{"init_std_down": 0.0345, "decay_fraction": 1.0, "decay_shape": "linear", "train_tokens": 1125000000}
MLP neurons of a small language model. Each row is named by its layer, matrix (down: output weights) and neuron, and shows model dimensions 400-463. Each number is 200 + 20 x the weight over its row's rms, rounded and kept within 0 to 999. A neuron's up and down rows have the sign that makes its largest values positive.
A block is one neuron, or neurons of one layer that tend to fire together. After each block is what it responds to, as a language model described it from the Wikipedia text at the highest values.

L2.down83,176,152,165,234,220,174,190,211,194,196,243,236,163,230,217,225,230,246,213,205,242,222,214,208,177,185,174,195,210,212,205,170,211,201,218,218,181,189,203,183,203,189,165,166,221,169,216,220,160,187,183,233,165,222,188,210,182,225,212,193,230,196,206,206
L2.down180,175,185,194,230,197,212,216,219,184,172,218,233,185,223,184,199,204,202,207,211,202,149,222,205,182,197,192,226,174,219,187,204,221,183,224,181,203,201,211,179,201,218,188,188,211,206,212,207,213,194,170,221,196,223,200,223,176,185,198,205,199,183,196,183
L2.down215,211,178,189,188,204,204,188,177,221,214,212,194,185,206,191,221,226,233,185,221,177,188,218,205,178,201,206,223,174,196,190,178,208,201,204,160,194,193,211,168,207,214,207,212,210,173,185,218,186,222,196,199,214,225,181,212,170,174,190,234,227,189,212,194
L2.down716,208,203,191,223,212,187,230,167,220,209,212,231,205,197,178,211,185,226,193,188,216,189,221,214,236,194,192,201,182,244,229,205,238,243,195,231,254,211,226,196,194,196,191,221,217,186,232,175,223,213,210,198,197,188,167,228,219,242,214,165,200,187,189,208
L2.down747,192,192,225,201,188,226,204,207,170,205,176,201,218,234,195,186,191,203,213,199,239,165,211,208,181,224,209,214,217,164,187,198,216,227,213,196,215,204,194,195,231,189,175,229,217,148,193,214,202,218,201,219,194,212,199,212,219,201,231,218,227,179,219,210
L2.down832,225,191,192,230,178,209,199,211,210,208,199,205,172,230,203,167,207,229,200,198,191,189,213,182,194,236,218,190,166,189,184,204,193,166,188,206,195,174,200,223,199,193,141,232,229,209,185,187,183,219,197,199,179,184,213,185,210,202,209,182,217,185,191,195
L2.down971,191,218,205,206,163,216,185,233,182,216,173,205,241,178,172,203,232,201,177,188,185,227,239,188,207,214,194,199,201,186,215,203,187,207,200,210,211,196,222,239,201,215,212,204,189,158,180,213,219,215,223,214,239,207,177,215,194,194,218,213,224,216,189,195
L2.down982,196,157,190,195,186,179,217,195,179,211,225,227,213,235,204,197,222,219,189,192,218,171,212,204,186,225,213,191,196,216,173,207,197,207,210,195,189,219,213,177,182,228,165,197,214,201,214,229,207,196,204,199,171,221,222,228,200,239,219,185,187,201,193,165
L2.down1092,198,211,174,206,246,208,184,225,174,200,179,168,203,174,230,223,188,194,201,189,214,191,260,182,166,187,225,221,207,183,216,252,173,193,227,188,188,177,207,218,211,157,179,201,221,214,197,197,217,206,230,158,184,183,238,204,214,207,209,181,200,181,213,204
L2.down1443,240,198,184,180,186,224,199,255,198,190,199,192,186,203,229,189,203,194,232,180,219,147,179,166,212,171,231,181,190,201,211,212,208,192,231,184,178,212,182,202,218,178,224,212,215,225,207,188,181,208,216,160,243,215,203,195,214,166,212,173,215,196,190,171
L2.down1526,178,198,217,202,213,221,197,170,194,189,220,223,207,212,200,197,201,256,182,200,205,185,174,211,171,221,221,199,199,189,215,198,194,178,217,220,212,210,197,195,223,188,198,164,189,159,225,272,185,199,211,216,187,204,199,204,202,196,195,185,212,174,212,177
L2.down1574,178,227,214,185,188,209,217,221,181,166,215,215,197,201,191,204,260,186,221,172,191,234,196,194,214,162,220,175,200,204,189,194,219,199,211,185,210,184,215,184,252,220,189,199,225,222,211,166,208,187,171,202,170,166,209,243,202,199,196,186,211,198,207,205
L2.down1630,199,189,194,241,199,205,196,185,192,211,175,224,204,202,176,184,195,215,215,182,180,208,216,228,216,161,179,219,227,222,170,201,163,213,245,209,172,201,176,207,182,163,163,208,172,176,185,207,225,210,188,173,190,219,211,245,171,192,233,209,196,220,238,171
L2.down1646,157,214,222,186,216,183,203,174,205,200,173,190,219,183,178,177,203,225,215,183,195,191,202,226,169,197,180,203,201,158,187,208,187,220,220,193,180,206,171,196,216,214,202,224,229,200,189,204,233,190,192,163,186,183,247,227,172,203,255,181,201,185,224,228
L2.down1649,187,148,207,251,191,182,183,217,186,192,198,179,199,189,199,183,205,219,197,198,210,204,185,220,195,192,205,184,209,181,220,202,192,199,201,182,177,175,171,228,191,189,191,211,183,193,181,207,186,223,208,208,193,243,165,185,203,211,200,182,213,211,171,206
L2.down1970,206,215,207,219,215,185,186,196,182,183,210,210,176,244,161,211,183,224,205,224,219,218,149,218,219,179,194,185,191,214,181,189,202,215,174,197,172,225,198,183,201,213,217,188,182,173,175,193,194,168,204,170,197,196,213,203,212,209,240,190,217,221,215,201
Responds to: Separator commas in lists

L4.down1843,201,205,243,175,204,192,184,196,214,193,192,184,160,178,188,198,198,196,181,203,216,206,195,212,221,178,197,208,170,203,186,207,205,209,214,234,196,168,186,229,200,211,232,184,177,194,191,189,209,222,177,184,245,192,211,202,219,227,208,182,157,171,176,167
Responds to: Sports career statistics separators

L2.down11,226,200,175,189,191,181,218,211,156,218,189,231,207,207,226,184,201,211,223,209,216,192,154,189,184,222,195,200,198,216,204,197,170,217,185,177,206,183,205,199,198,222,210,198,192,192,170,172,182,196,197,167,201,198,209,187,172,189,181,186,196,216,188,194
L2.down16,243,207,176,197,183,222,184,206,223,181,222,192,225,201,192,203,203,195,176,171,213,179,202,198,214,206,238,187,205,189,217,212,209,197,194,184,215,188,165,155,206,244,196,225,191,206,235,178,206,210,220,206,212,176,179,204,178,246,183,200,212,208,179,211
L2.down41,195,215,177,207,220,200,190,226,179,161,213,183,183,224,171,192,182,204,170,201,217,198,192,195,195,212,190,189,202,176,229,206,209,191,204,194,209,206,195,188,187,184,172,182,208,176,173,191,205,202,223,195,195,197,225,211,226,215,236,178,201,173,157,216
L2.down61,220,216,220,208,205,191,184,196,178,221,171,150,186,207,227,252,219,192,210,193,168,229,261,198,176,177,214,196,198,212,183,229,235,194,177,195,188,168,185,228,223,213,179,194,194,220,217,178,219,187,175,173,211,225,193,209,213,231,223,225,214,174,194,194
L2.down311,215,210,190,223,181,220,218,190,241,177,192,214,189,224,217,200,184,187,189,185,186,228,205,202,194,181,201,213,199,225,196,239,179,205,198,201,198,202,175,229,208,218,195,169,197,187,197,201,197,150,168,217,227,200,183,231,192,189,208,186,232,191,218,172
L2.down416,193,224,158,193,170,180,156,180,198,184,172,200,209,153,217,204,198,200,211,183,198,195,197,204,190,178,184,229,206,220,204,235,202,219,160,201,178,172,232,189,215,208,216,205,171,186,218,220,202,163,184,165,226,181,198,220,164,173,225,212,163,192,169,180
L2.down737,224,183,214,173,180,189,181,203,220,234,189,213,179,194,196,190,188,197,189,186,193,226,193,211,174,184,161,197,184,165,187,201,180,171,206,188,192,221,239,199,222,219,172,183,201,195,182,234,183,202,185,222,242,225,191,168,221,200,186,154,161,193,195,211
L2.down932,221,246,229,191,203,218,178,192,235,174,196,194,196,183,194,178,210,219,195,197,184,213,154,164,217,183,212,169,218,200,221,195,215,231,229,190,229,193,216,217,187,210,195,235,213,208,207,207,212,184,197,189,226,198,183,187,217,225,219,165,216,220,157,177
L2.down1019,193,198,207,193,204,206,167,179,182,188,216,174,224,199,221,208,202,204,214,224,207,222,183,186,172,191,200,193,195,226,195,204,208,191,209,197,219,175,206,226,204,204,180,173,209,230,225,159,209,205,188,182,184,214,211,204,196,204,198,200,205,220,162,214
L2.down1172,193,206,186,202,176,228,168,227,221,176,227,164,209,201,206,200,189,212,201,198,197,192,235,251,210,194,184,194,223,189,210,243,206,186,259,205,208,188,193,218,203,192,182,208,191,207,195,191,196,230,156,218,227,201,218,182,183,227,215,203,187,180,183,177
L2.down1568,210,186,209,201,212,225,193,211,213,209,183,235,205,186,195,205,173,203,182,211,228,202,204,191,203,202,209,188,191,231,198,190,209,191,205,201,232,205,207,185,178,191,210,200,221,208,235,178,202,191,220,201,239,219,189,194,201,206,199,200,222,182,165,196
L2.down1713,210,203,162,196,197,225,217,218,202,233,197,205,187,226,208,209,193,205,193,155,214,196,347,228,171,189,197,248,208,193,174,194,218,231,197,233,225,199,153,185,217,209,203,218,176,211,241,181,206,198,202,197,230,173,199,171,206,213,174,209,201,231,222,182
L2.down1768,188,237,183,143,189,215,188,213,225,206,192,186,207,189,195,190,209,206,230,231,211,184,227,234,210,191,205,203,220,203,199,220,233,229,187,220,178,228,188,202,178,207,195,183,192,197,225,202,238,242,193,203,237,180,188,172,206,212,200,227,205,191,216,162
L2.down1886,201,198,224,194,201,194,193,192,220,174,158,168,207,212,177,224,213,182,216,211,172,189,227,186,220,188,219,214,207,233,225,181,194,183,190,222,220,182,188,189,210,204,209,157,197,206,245,219,189,204,191,219,203,192,193,223,162,180,230,222,149,233,227,209
L2.down1903,249,204,191,184,210,157,192,199,216,202,193,208,198,223,182,182,183,214,166,181,188,170,197,183,202,193,204,188,212,195,212,216,152,163,197,188,187,223,209,201,199,180,166,208,220,226,213,213,213,246,197,196,209,195,177,195,226,200,204,178,214,191,205,214
L2.down2109,226,195,210,195,201,220,171,200,211,205,181,209,177,213,175,198,202,198,198,181,166,182,192,170,203,228,214,207,179,186,216,183,183,197,205,205,208,186,201,194,207,246,196,180,219,183,214,221,254,193,198,192,215,225,247,193,218,213,218,194,240,203,215,195
Responds to: Career-event predicate slot

L3.down394,209,257,199,193,185,208,186,166,206,212,187,183,232,180,172,225,254,200,188,236,166,184,212,209,200,168,207,184,182,210,190,172,201,169,195,238,187,180,206,218,242,182,175,166,184,205,247,213,192,183,227,200,191,183,243,208,214,190,195,192,181,228,191,218
L3.down525,198,192,184,237,177,201,190,190,222,218,184,198,190,192,181,208,199,222,214,213,229,183,224,197,192,207,211,249,233,202,195,182,193,199,205,253,215,185,221,201,208,184,161,178,181,215,195,201,220,181,202,169,164,205,191,195,196,184,200,197,214,192,192,212
L3.down1418,203,161,216,198,190,212,177,164,210,193,173,200,205,178,202,185,210,180,221,202,196,191,182,205,216,219,199,197,220,199,188,160,209,194,186,184,214,201,224,190,199,193,202,188,204,187,203,243,259,195,185,177,207,190,223,199,204,200,186,211,198,152,207,218
L3.down1679,161,191,201,182,234,224,214,183,201,198,193,195,203,182,197,184,159,205,165,215,164,173,177,212,183,241,160,199,204,194,164,225,193,192,224,197,195,204,172,195,186,204,173,199,220,202,205,171,244,216,182,184,221,211,199,218,229,165,227,170,224,219,212,192
Responds to: Sports career milestones

L4.down1797,225,195,191,191,240,201,212,198,186,183,227,189,209,198,224,197,180,209,225,177,157,209,176,200,195,241,222,215,229,197,196,175,206,200,180,205,224,167,188,225,188,201,232,213,205,173,199,230,247,229,215,214,161,229,202,203,211,178,161,168,207,198,222,177
Responds to: Place-name hierarchy separators